config = dict(
    vocab_size=719,
    norm_place='pre',
    bias='none',
    init='normal',
    optimizer='adamw',
    lr=0.00126,
    beta1=0.9,
    grad_clip=0.5,
    warmup_steps=243,
    schedule='wsd',
    final_lr_fraction=0.0,
)
MLP neurons of a small language model. Each row is named by its layer, matrix (up: input weights) and neuron, and shows model dimensions 160-255. Each number is 128 + 24 x the weight over its row's rms, rounded and kept within 0 to 255. Numbers have three digits each.
After each neuron's rows, "fires after" lists the tokens most often just before its 100 highest values on Wikipedia text that the model never trained on.

L7.up690:123108115133123143176136163111136120094152058137158117114116055182106103133154150144117090101154139114116118111132150162136142114134133114126131160138107117103120129113127135131146148133076154146146141123135140150106128109116128101141133118159141122119152140090139128111120120104137076131
fires after: "P", "con", "pro", "ap", "Con", "p"

L10.up881:105088088195093113151181148109146128144149131125112144134115102132120069113129101131171098105171152101110120107110119144180118120115086107099084156125145108082157129142116123138147155123101137140141123117116114169152138129109112132137091102166106134138137127099142143145128109118129105140
fires after: "p", "b", "ep", "y", "ri", "P"

L5.up539:156144155159121109133123125159099108137146116082086124094117152117161119114124138163152105123145163105128094130138117125131144117146106129102179179105136101140141144131149117116125131169135169100121128152157088135156147102146168152168127096190125124155133149134131120124123104101101125135
fires after: ", ", "ever", "5", "9"

L8.up458:142131100157158103114118134147072120141174150181111111122110156091106097080136114129130158120135120097091139126113128169143162101117128113109097150114170069081154144105152127112131113112144087113148115109113145148123145095141157127154082126141112150146148152100144108091163114150126103127
fires after: "e", "ion", "o", "T", "co", "y"

L8.up722:140102147145119117115129080133103110143125160138114151147117079153133054152090136149147157105110101147102149124095120131120117123120115131103129126123097134165131118121151134140126138148107112067142136126095142131149084131151158151155108116161131137144169148172123124121123144126114129118
fires after: "O", "on", "was ", "di", "s", "at"

L11.up938:101104106128139140087071113115112129160139150131155117156113094154108109127108150114170120121115113127105140088152120111146157067132103114142122118137147141136107162094137139142087125166149123128145174130115145115123145145132138131104136107156125126113156118109132071134153117118094086154
fires after: "en", "u", "ou", "er", "g", "G"

L5.up944:114101135155150153149133127117131109168152121157126136123090111160118126106099136132115139147106166126123093098141118128129152147116096135117164168157118119096137144105132140110129103140096143137123112148173130131128186119159140156098144155117154110114127123066123100135122088110079134109
fires after: "A", "C", "c", "P", "Com", "D"

L5.up382:107113124148113114140162113128120110144135107106083149110110157124153131113094145114191093121131167133118117118172121101172136106119083114137156188132166136111111161119165107118179098131088128129146082157142112138150149105136126136111059100142106156136135143119118111118105088144133135151
fires after: "| ", ", ", "- ", "5", ". ", "C"

L8.up225:147130138156089165101165082164101118126130110144087160149156108110132076144125126131138130137106113092118112115099123153181121128158149126132148108114142125125138114076136095087136136090121122124100109128174140153124131124107119107155146144136076146144138150162107117090176101127117144128
fires after: "s", "p", "P", "S", "up"

L10.up484:146086097147133083118143133111122108101142138117087129162143117123158151134119138151121145092138115150118110103151130133139108114133165097152128120158107100131083140098141175089097110156142121114122120112129120141148122116135103138110109166130140176140143141129170097131119149151110140163
fires after: "er", "st", "ent", "or", "il", "ac"

L10.up968:126111162174109121115108135119134136118137176121155140168125132144115113109125120155180111148083146093130119097178119114120115115148124128111142120103166112107115186116121128158117132188117141133129103159164140100114131099131139121103106128132118165139119155109147112130151112100074114109
fires after: "ag", "g", "ep", "f", "G", "a"

L7.up748:119126120157100136135118062118143107130160164136144119110092151134130134080148148139121153092160116115104160095094119140099140137180119132085137165170133112132124178111112141093102125147118106125073107153100128185141108121133100162131089141160109117152134118117113140112112156129184165109
fires after: "l", "el", "tit", "il", "ol", "al"

L5.up819:119076119112090098138121136148172114152134143127111133117133112124109116124096121118121156117141140117096120100176082158133146081157169137128158163141125129105094117124117177131144134121100117101131115141106123154160152108143120127091102134131104091169171113153140097120132113090114068117
fires after: "C", "E", "S", "I", "A", "N"

L7.up211:119104103176110106131141123126133117152145096130106135146108101145125092091094062189130081107137111084162125129150112162182123134141140129115155143065167145136113144101142119105157148134127138129123139124135159122107106139092146119124129103179121154137093118126117103158145113128111093104
fires after: "ep", "qu", "p", "bu", "ap", "iv"

L7.up1006:120111106164085186165125134155175109127159197189139114126139165107092123124135132137133136133122125134071115123101144123131144088182109120108139124137099119145128163128149101134076101168097116130090130122129091134134116120177129108132121159155114124159165127116115115150146092135168140141
fires after: "el", "al", "L", "fin", "an", "or"

L7.up541:117109095131105166085130115163158118125182150110093149080133164110117127118135109143131102122137098113125122105137105139126164149164151130127118115133105088136117158088163106150123126133140083131137124194105074159131107125167156128116105162129121101146121162166117088127139132131118115140
fires after: "r", "f", "e", "l", "w", "b"

L10.up172:135100121144053148138142155080084097140125131141147074182115113104128112118102109122139128120164148097127136101093126150166151119151118143141134123128117126132170123113152182140110150128142161134142115134145140183186136105146115139121101176130128122127123114119121119154117140127151148118
fires after: "le", "s", "re", "t", "es", "p"

L7.up714:143126087112150089133167105146179129131155118104107115144107086153145073075118115152134131131138163058162158114148119168173147130151129138119141157096134082129148150129152109111122147100110137156124129148110141156116125139127150101121067151166096125111143096094135087106138125136124082154
fires after: "A", "k", "P", "p", "cl"

L10.up603:148074157118077132140154148100155121127120123107120128189143141131145118107115138163119143123133125080108138106096135132177149133173163123151142147137110117133124131134076097119129155109127172136143157125134131145132129128112170120124143140164137123160102130151177118120136113119131136151
fires after: "v", "V", "s", "a", "R", "pr"

L11.up729:155146123139121098127138145095098112141136087142130144180113108135158102152111137167124100122155127148131122087109098076138154129145127131136176120099140146108151149100150121116125099132093132162091087122138157141123143097124106090118104124151074161130108104124100141160131187112115099135
fires after: "s", "p", "v", "re", "S", "ex"

L7.up5:123124063144119131138116140094146122149166175138107145103157139144086113115097108120153162111123158135063132108125116123153121072151091114128149140129088156138101119124119163098143095132064168102114130117137125124128130118134120109115122106101096144148180122090116121129120104099144094113
fires after: "L", "N", "In", "or", "An", "Un"

L7.up85:156165099156126109133146107104089112130101140163148109120187099117119108117134098132142174144129093091104132101099129124127152172110130127083142105104144088115118153127150091091140102130131134128103110121114121165165155127170125168126089123115147113154124122095121111084141157123121141165
fires after: "y", "e", "ti", "l", "Th", "d"

L8.up789:132116113130110160109146093096116109110132100112108131115193122120152127087158165125135132135099137144141106116098139153179142149149168078152144143146090184105126169128091150089134116151147127162139101130170070149127132132161135088141097116107145183169090142095088150109139123137121129109
fires after: "it", "et", "ers", "t", "ain", "e"

L8.up681:094059124141087180193129129144149118131133171103110120165143114148104120147138139124111146142117152148110095090110154124141139119130081116100168132162212116074097148156162148118134106145083145138108119139146137144135154108110081124134142174138118152135147177101149072137119128101102111126
fires after: "r", "er", "ur", "or", "mar", "oc"

L7.up632:149148136160116139113129141127119101183119121082131102155174085136156104132089082122132114132136155102105117104118132122147146098108159168169167157115093134102144128103135090131139124122111149129108104150141150178154111132096142109139104125161127146144119111155123146139118120149095118143
fires after: "di", "en", "po", "si", "o", "Di"

L10.up179:131149103117166158103088117114125123150181126126139125130112168113099107093148071122121132142142111085154097090155115140130126129131102087128104136175121079133115126076138108112130090130145128115123094127135069125099123117133167147143143135126130113114133162153161103137119105112109112139
fires after: "s", "y", "f", "F", "en"

L5.up653:135155147203138121146121086139137111137157110098150174126117133135128122128128096149170143154142164114127142119147096160155129124127134108103159175137103094085121145119130116151131109156132159084108114167159105128145140108145172138154145122143136121116173152089094128137124093151105132119
fires after: "===", "==", "The ", "\n\n", "L", "Th"

L7.up1012:159125147180091121129122136132131110136121091111154096134108088096151102159152134187150134130132148127127091106100131130152141161156172111118126139114138107116135147084116122112162074099130098153162107119124140140146106125141104110092102155124140151153116100127120152166128139119126138145
fires after: "p", "a", "ad", "A", "con", "s"

L11.up238:157066114148102119148153147122181121143139137120058133128133148115112134101125090158132096173152132111101116124137115134108158153156118103136151157148126130125105127170118111121093148136168161115111112147152146163154130095129162165144124141143136125144115175124167131084117056125087095107
fires after: "a", "us", "r", "ug", "pr", "ri"

L8.up200:138138137126119114135137132123156114154136115095167125168089128154102100148138134182138166126126150105123106128145123138149126169119120124124123172130105112162110160115130084105125136124132171132162143129131137144130156118140114136107087134134154159131172139122113109193147104142128120143
fires after: "es", "R", "rec", "s", "A", "ro"

L5.up234:085094091106108109128148159133192117130134155106158149145150096117145123113074119107101150114110132112123155119184094130112124084137142132128149159166118136118136110125078153135158170127091111118118100173106124135163175099166153164080103130135100131162141143144114123132119132105082090119
fires after: "N", "B", "C", "L", "T"

L7.up406:107127118179089137138130109103125103130140104132098092147147103130150138121130104188120091115163156132085127116109156171120158127093183137132132128142095152159134109079154119151135116140120122082109109099125134174188137117133113102126127094146115125163118111100162168178129110145152146148
fires after: "di", "n", "t", "en", "str", "sid"

L7.up576:131132113168112130128106113112096112114137128119120155108162145117107124096129122112141170132113076144099109099126138139125145099105106140093120180119099081117091147125129128058152120150177149076109109118123099135145121139154097122125103131133122161180152136150165118118158143100120141095
fires after: "ati", "I", "at", "i", "Y"

L5.up671:085107133118102183105132092119197112125133085113083153094146148142086114136076130146121134092127096148114129112144146141162127142118157082108175160158158126122134122113158146115097151120133141088141114161127096154121119080123126154141124122166124109156169118140108094135107147098126149130
fires after: "in ", "uary ", "ember ", ", ", "e "

L8.up620:146106129161112119146088136073111099124126144168113109165140132088130122114138150121113181079103129155112121100127110095147147136122185119129108101149125113111091141088130085088093137138116139100147128098150101124122108148136124129113108141107135161135133121138135139141126087103136159161
fires after: "s", "ent", "et", "is", "res", "es"

L7.up123:111115103150124149124144075095063120166109105137125105112127132093151108136151168127096106147137125112108129124147136149118159127160128121144124139141127168154145134137130147096128159112127116114137123127174140144167121088167136123111089145122121134120109170129174139141130150120097163123
fires after: "s", "ers", "-", "E", "es", "–"

L10.up535:118147097133060137109121114114158115158130136112184115174150124145100094099119164127160143122123162076090126109141122127109134121133106132108142099092129094131099107112137139109136156174101175120113130124151078118123090124120101115106096202110144171103154110107155111170123144099130115116
fires after: "st", "d", "g", "S", "p"

L8.up849:119094130138108155142127116112156118182142146155053124121135089136137102104106176145123125117130124127169064112106093127142136109190083129120155131175131123112121108124109121097146127129104140095132099129085152124131157138103109117098124130159098095136143118154151122116161112105130161135
fires after: "O", "a", "S", "K", "J", "U"

L10.up152:134147115148160177137146116104126122150128137173119132132113121141122092179092163165111090104124111122134102122111146145159129106161113156131126103135147099102128156134134117134152121110120127132119112163100106090115148115168091103112114146184153139141154114086119123184130160105113117154
fires after: "S", "s", "| ", "p", "on ", "n "

L5.up490:107153112163156141116149128131111116137171159106170135138117126113119132107090113174161115160131148135088119105136118102103136083147110087120147200131109105110110135090148132131091122125142126108081110179088138125140128117130139129137113164128156134140173167096109129082141117122075091125
fires after: "- ", " ", "==", "== ", "===", "\n\n"

L11.up24:153119127124147136124101095126143125145121097094115159158100122148124119113126088126123151125141125094174121075094099168165152136134154131140120125125121116118146115131148094142162139133142127131101111126106101166097120088127102093138122122116148126165179168146108133121169150127096150082
fires after: "m", "t", "M", "d", "T", "y"

L5.up10:108103094122131126137131124128137118155139132131080128104126123147083123115084100136132135130149117119161089122117123141146142124203120148137138182094151148133114104111117178117127102126085165104152137161121145147119162120126122127123126105136097076129169137126115122128118117123147100136
fires after: "A", "E", "S", "O"

L10.up976:087103142106147135120144137096136106134132137144161165125164077117104091114121088174161134120132154130116115103185137146124126123117086124089130135133137064061097138149132130138141142139110137145094151135118114141127156106126154099109153137083136158139155148114156075121167147077102126094
fires after: "G", "g", "b", "2 ", "er"

L11.up38:090142136118142114140100130108094114176131081084117113122096135128115099103121123150135098112132160093119122097149108103160112124129093103119174170117108102148150127082147129128142110140116113132146047171172123141121133137124128133127077129104118132123105149071137115177097163107118125101
fires after: "s", "S", "O", "m"

L8.up639:117108119109102157145138131141138111122158135084118136154141148130105122138123151145103147148103124151149122098146134151156095115153116170138179122145112131125126123120099138082145089137090107107136087153159110128131178125098164109117168160102133139155132107110123113113125097109080117101
fires after: "A", "an", "D", "O", "In ", "U"

L7.up42:153063115141096123139160125084130115111134130161124103126169124112140136074083148119137145114135096140128127111128114126146143152172106120133142129164106113112128127077120159119130085123131134110109119085104089138108123106139146154128094162101179151123121127128167146100067066122119160104
fires after: "M", "es", "us", "is", "N"

L3.up87:116124162130077161095192109096138110143134105101131130185126130106145109140086149153131128126128118105124127125141104126151136125150145110127162122122139123120152104122143111110119114126156088128118122153130118129141166116150176139155120125146130163170188152115063127145148093139130116075
fires after: "| ", " ", "; "

L11.up358:122101097127116115165121143121173127138161121116094154130113138135109093127123147146143164148118105099077121121119104177106133101161101134125147168145112147152134129126074129123159107139107104094123084150116118138156171071184124167113126126143113124150171117121128154139134113106077112104
fires after: "| ", "L", "N", "S", "C", "("

L7.up911:105135110121121125133133183113159118145143143115144158146140158162121092123098092139142100107137156136115129104148142124142141126077116088137140145138144136104125182099159127152118159206101111128144135111166113136138128104102150123120122125124123121117102098125153128113102129130141079132
fires after: "sec", "rec", "ec", "f", "our"

L7.up113:121124105125140157129148123156117122129128089101161142117124116083107119156129148120129153154134132127064115116123142128168151125137116151118158141131082125076135111139162148124137103149102093076145106159154107143205129069142097142110159165119111183114153090144157121147103105120134130110
fires after: "S", "s", "er", "A", "ed", "I"

L7.up987:121160098131087131171124106115176114119127146153105125135149080153126095150145145128166120133109113112118104113140122122164162121126200114115189113179122140144110140097101087087153154126118116148098118108121089166137141111164129105138120125126127168130151135120154128099112103117098115186
fires after: "m", "oc", "p", "k", "up", "b"

L8.up463:093084100127075190141152138121127116147137119126118126137118135128104109096122187138134149146126153092093149087126066131144167109149115165108165149169138118114142148113147078120116119160109093106142113164174100123136147135151081109142117186114151152135142126125120131127112124114143134092
fires after: "es", "s", "S", "res", "A"

L5.up370:156115128128115115122109122133157132152148111123115091147108128167110103093116085120106128123160129117106135133122098152119120148140113144115135150071134152079140146126165111122113174145138144090141113131146135126143074106109128130145106147203082110140153096161092097153146115127153143129
fires after: "fl", "r", "f", "d", "e", "we"

L11.up450:144133085148146161109115085126125116134128063143111111140094107181124116150137163152088151150178152122077127110124152149124093124112081113082158167109077110111159126132135119133114121160099128078141132159106147106146084115149142149170117138152133102163123115165110146146139176197142124104
fires after: "e", "de", "r", "n", "y"

L10.up788:095135117164114145108164089094136111092117086111111144150154076126147133146113097127150140087170134159078124100124133121166156117143160109145114143157137135132093147103144134088117147119108137116113097105147111177144144126147173132166125110113142184120128167076094141132110130149132132142
fires after: "b", "ap", "ers", "t", "ov", "k"

L10.up478:125113130091151127098122081127123127170176152132139173098114141130094091124091085142116144108149130110128108119156116118159084109169104128095120144129118109117089157111117136122135171144137138132150106133127122135126140128112173146102119116155094089126167120116134117154141119117100125157
fires after: "F", "a ", "Q", "Th", "f", "O"

L10.up11:110143093108151155108146146147154117149151117113082147164149125126095120093133130120127074105140107114135141103130121133130090150122096087100131162117124081100141148099132075118136140108139091161141128172147111109152154119122151150139090126130164096168167176147125083116136140123124088127
fires after: "b", "h", "T", "s ", "w", "n"

L8.up1018:100116118136090163125109105119115102141145093100136127150135104100110117139116109116120121120081141123123099116114098143118150132153149095106123128071083090146154144080081135130117104157130158131094119131118095163132119128143109112078117103108120172177163110138095093140128152114117131065
fires after: "N", "n", "d", "D", "s", "t"

L10.up341:100131136126139134118154127163150123188132126125105107135114133076113103150160141148153116115166065122032092118077107110136131101153109119125160165144129112096159187107136102122117132126108133129136103170139098121153114127156091127093116164162123151154118138150078135141125128160097121149
fires after: "a", "ol", "om", "ra", "i", "ug"

L7.up766:136083116128136122133139090106121130111150122155131117084148092133101113106117169152143130129125109119125101125128108156148131159153174109129123133112090139123184108120141177114124104127095144161103137137105075123120132081123130150112116119140102138149134100130125114133132091116163144109
fires after: "s", "n", "P", "-", "y", "p"

L11.up198:124121125132128137138121149093148123112139112105130146130161148129132116103169093111150170138099140170116114119091168134171122121148182115119122135134071119148089141154093127080109086171163135134114116084139132144132136129189168119128150158124145155157103161135149137137147148153093157115
fires after: "it", "ot", "inc", "is", "t", "at"

L8.up600:121097122112104125131118045144157131171148145113144110128112145117096104103176126107125163109112143138108132064123092128099122125155078139147141137160134089129122138152130141127115094130137117092124090118119114178122129112145114071118100112110157109117127106134133148140154113117154113152
fires after: "l", "el", "Ar", "Al"

L11.up818:142079092123115110147168112129108107104105093155111127138144112113172118167147129165121120134190166105087105123103135161163172130127127136123169169119136147067143198095141145123105109140092097116152119142177157132128125076160103091141174155104132139153140113103126149114104152133134132131
fires after: "–", "es", "s", "p", "18", "res"

L10.up898:135112125132110088123118117125101128159130116153137135075111124108129094115154147123146107123147171067121129088108134177155140086175119149136155118168152101127138136092137122127125135102101096153167095119170125151131145078160136085133108144171139098122114130131156125136140115132130116131
fires after: "ol", "E", "p", "s", "Al", "re"

L10.up927:129123095121109137151123117134124114203157125115108136162105108134074112081093132113119117123109120124099130118106132133131136142090096124100124156154127113118130114151115107112167120170088129095133108162153122096166153141166133177088092124102165093154136109124135128138159117135116129084
fires after: "T", "In ", "| ", "S", "I", "G"

L7.up23:134154141160143162153171160064117126147149153163122180139162137117144115107124107118167096069112110145125116133191114114178138127107147116116140137135147131122142085088095097075142136118129124099138141169114118138130121127150182097130115109120111132121127193128130132148165109106127128161
fires after: "rec", "p", "P", "ot", "a ", "ep"

L8.up538:058113130130139144129115108118149115133185069116119159108157133150145134133080145114154135116103112128106135107165088120141134119138161140131168147160097145106170110131110169114140150090148134084114123117152136142121152113163115143102122146159137108137111126145113119093098112116128122143
fires after: "n ", "in ", ", ", "of ", "N", "th "

L7.up841:126110137104147111143102069119100113141156144175088095076097157151133121130150149139116135131159153149122153088103080151113135111169118140095140195143127097110153162138126155146091128144147073132141130127097105146102156092136097108131099099120144119128158127122154128129150075145136154087
fires after: "l", "L", "r", "ol", "el", "o"

L7.up269:133106100145126111079113087089136115108129119164133103127180049109095096105119157115109145098128145112103096123127152180163139131133108125110104092064144121127146116103091149103142133131097146116078128127120105134149119120121129122083114158120136143169173105113098095162145149103118100091
fires after: "d", "t", "D", "P", "end", "p"

L8.up476:139061137122135147152119111122115117113162172101093146154097125093111116127135172130135140109120135164093107102105130116095120126161096170151136104179159147138136156122124143114091176159131119088115112113121119146119159101123161160195125165133114126118138131086156124151140095081147130124
fires after: "Un", "r", "ubl", "an", "ran", "e"

L11.up186:143107132165139117115118154151141101132106163109166089112138106152092085120128167112119121126149126116093075120107094126095102101162134157111137152154160133079097120122132180101162115134094174143119134111149110177152123121124128101101117129118078122129160127107134095109143132119144090127
fires after: "or", "for", "oc", "our"

L7.up368:111114111118088116150149141112136110141160142159132090156127130151106121098107131115120120123137105086080122107116094135121159106150096122119178137091148122138094131125099157149120149099112115153129079178139097150172138141180124120116116160120115113164148129076121151178127151099088097116
fires after: "S", "r", "E", "A", "s", "re"

L7.up459:125118131157145163147143108106123098123113176173085120149101084111143094137140126099141115156095142114156088121122112162170137135143149142115139109152125131174107101067120098085139141136155126102118139144119143142159142138124147096115120133094136172177121165156161143149194105077089123119
fires after: "S", "s", "uc", "p", "m", "P"

L5.up123:139131131106155160128123140144177119143133160118103127119140129160099114118089122161077161138101122114111086124149119129161108112136107147100170147175154092138090144136133145141137109137116125073130135134167138128128188101145089130073115169123135116177125131138158078128130077094078132160
fires after: "J", "A", "ul", "ug", "ec", "an"

L11.up253:108122099127076137177153137164105091123138125150153111116154132090101153130133130132087149146112140152108131112125117138133157109177094136117137130107084091122144136095094135106138093128139147119131131137166151131135110147183085121127092170166132131207146142109124129119122123176102111128
fires after: "al", "er", "ur", "el", "re", "u"

L8.up866:158114160189065110164127112126146101152134140120134150163136057141107119124156099149181154113117097140143129115127109147149141129120134135139175130143137137059139132129107155123116107120079128131159107121106113100142130147132140135162129130084164127155146125089147142111158118166154097091
fires after: "|", "T", "S"

L10.up631:129142160148125167156162112108148104127116146141088157163138086127093109152112091128126106121138139112138142113159136135150136143117131125129120133116170075108144144095106095119155163131141121123149117158115132088127130112148151116130116137136112124098132119136113083180153101113133111135
fires after: "f", "p", "F", "P", "ar", "| "

L5.up267:172135117142082152121180138137121096119179139095124145150130106127148118119141148137144099125114135080117074117125155100151147133173107133116161138133174137140130109137137101111142151102130124107132146175122147133152152105125166150129145151152112152161191157138123116160153116102141117129
fires after: "| "

L7.up303:106133109163169133086139133110114111135144123162096100130117123110153119125151123136180147125169140137094107116099134120142134105134099145133110142160147119087107158098156131111111143138155111125137098136103112162187127132123119142100111129136143148110128150132147113147165130165098165099
fires after: "ri", "ol", "i", "um", "li"

L11.up583:130137105145148122122140114118109111099182121101153135180118114139142125133110105207116133076158137138049086119109157111131118103118148095145164155136117102100133144149088164127082133138096177100118126104163163133175128099135070170097132138126089160135118091171099127122134161129160148149
fires after: "ed", "ab", "an", "or", "er", "end"

L10.up846:124113119123124139126148110183170108090153086124110138146142114111111118104109162150106145132126135115130121123120140158134141128102126174086106141129142123102135105149128099123100181143139105128142131119144112148136172120105119114118145157192105156143186096129144124108134086108140126162
fires after: "F", "d", "2", "N"

L11.up520:155110138134091141174105087116137118130169206107101125168126163153096134122118109117167154141111146166106093109120115117110141151164164096127132141165102154137114159139112113131119118145136153122132126129102129133119116121110129112167123087128081151108128165123091149127130086103155092101
fires after: "w", "W", "ubl", "e", "\n", "|"

L8.up755:125181139129108099118165124146116124178145124138175133102129154149145084121147120165142099097151143065139107108124125145159167136108120100111130126151137099111133142142111158126132142161096130142142143112158128127153129121126088131129108134143152107099119105125173097150120152180146109140
fires after: "f", "comm", "ec", "p", "m", "att"

L11.up608:158126129157161111128122085135078085112135124113134138120186086123136112121149105143081134107151091112126114121135103157125106146135134116105141109111170132110146159132155158128089096130092130105075113102110100152176091100122075170125121135150134120149117117143118087128111137155140122137
fires after: "ed", "or", "l", "ack", "y", "ent"

L7.up538:122091102126135111140160132108136105120137165136138137104122097137109100113110114113178142098138104142123115111125114162138166125165097152123114151150116118130107126126113163077137124116128196143086134115146097161108124130117135125141135185092105131143140131085138119138111109093113127118
fires after: "k", "M", "m", "an", "N", "in"

L7.up635:155103129175119091163133149104125102094129168121106114151113051174117110132130123162151158126153141149113126115104124135154122108141138166125140121133092129140128131122105119130093144122101146111101123200118154129132145141133121188150112108136142135148156106132173144104166112109106110146
fires after: "p", "v", "at", "ac", "ub", "s"

L7.up712:192143104184115129137132151127171107109157104116125112138099096113134111122155110117120177110128118105156091103098131108182173121134156120114167106141074097172115127080104105119160093120160125144152139132122093106141122148116135073153128124144160148185105148133128163122130088100105148132
fires after: "us", "p", "s", "im", "ub"

L8.up577:141128112139115134122167147116113121136142107178139089105187121107147102079146113115100087134113120095103087124121142133178169106136121140114128133068089107129089143118143119098118145118138154122098140100140146169146153084164149126102111147117115143173143086132134140148136134126134113139
fires after: "P", "c", "T", "C", "p"

L11.up749:123123070137101159141132073155135113121165142128158113137127099160122132141134135140088112152149111125103125106109172165131165162118107090122145168088105154054127142132117133122095140171134146156114131093093140113170111149142132149143153166174132109128107099142117122139142127170130094123
fires after: "re", "fer", "ter", "all", "e", "de"

L8.up507:130133101130135126141138143117091107122125141122149155150108141133115088144103134160116148113133150125132123121132089151135141143151112096074110113146164096125088117136132138127128104154089146160093162180142120157106135110171079097165112119080146160167201178070083109108155111109118145087
fires after: "St", "M", "d", "B", "oll"

L8.up85:137093124119126176138115156093172138155144078088110138109170132120119115157113140153091150097132146110139126097153131144122137127099074144103178127089156108104170120104119139132166109166088136131117095174142105170155168114133163113093129159118115124151115120137116094128130158124128132098
fires after: "B", "E", "A", "U"

L8.up514:190112131115127113145152098112112113137158126142129139122140103162071106112103139120122153135125100155141133112134096128172146145164149123127123166145143091092139121117110135101175093122102123132157125140133124096139170129158130150139130122096153093124148137136101109106116088153130105140
fires after: "T", "S", "K", "-", "k"

L5.up361:108142132125137172119144109120115125171141058138112147114079140127127113142115157138105131145146122145063104122132122174113105176114148089091128110139143140139130119125168143120110112113119110084123115138143100133192125112167141148151090122127154105116153147127095108162106139118142135132
fires after: "the ", "n", "c", "y"

L7.up432:132137117143129154153150133052133115125138164100114136127091121106120128106150133120167128126116107103154095114134095100115122109139145120107148120142119155154115122064118109071134129166174139145109139134129134136121127095098161107148071066146173156162143140114133104115115118129064103129
fires after: "m", "em", "p", "comm", "uc", "om"

L7.up693:137137123115105115130138073133136119179130107126058128094130116123101099104087158134134094117141127089135103117085094159132142146162127150154131171062157129132138150117109136112151125124116160128147119140130147134137167131146143099092144118164109109126123132105113112142167112156128143132
fires after: "A", "S", "P", "T", "O"

L10.up639:163135102118133105161158120132119105127134132177113114092158117109129103083093143171147113078108100116068119106131162143137113153158110139104115182119102115076083153150129136077128110109113162145132121172176100143172181105150126152115094139139142139148115151094083110105137140104126150119
fires after: "the", "Th", ". ", "k", ", ", "h"

L8.up881:131133099123115180114114140110149094124137147135148115160127110100111128143160132159135153103177138140092116090117128122142134145100144108088139154130114163111178135088134127137136161137157132131162148159150154185214097124097131124148111115134076158128144121129151114161152126128139131087
fires after: "re", "le", "ri", "e", "o", "u"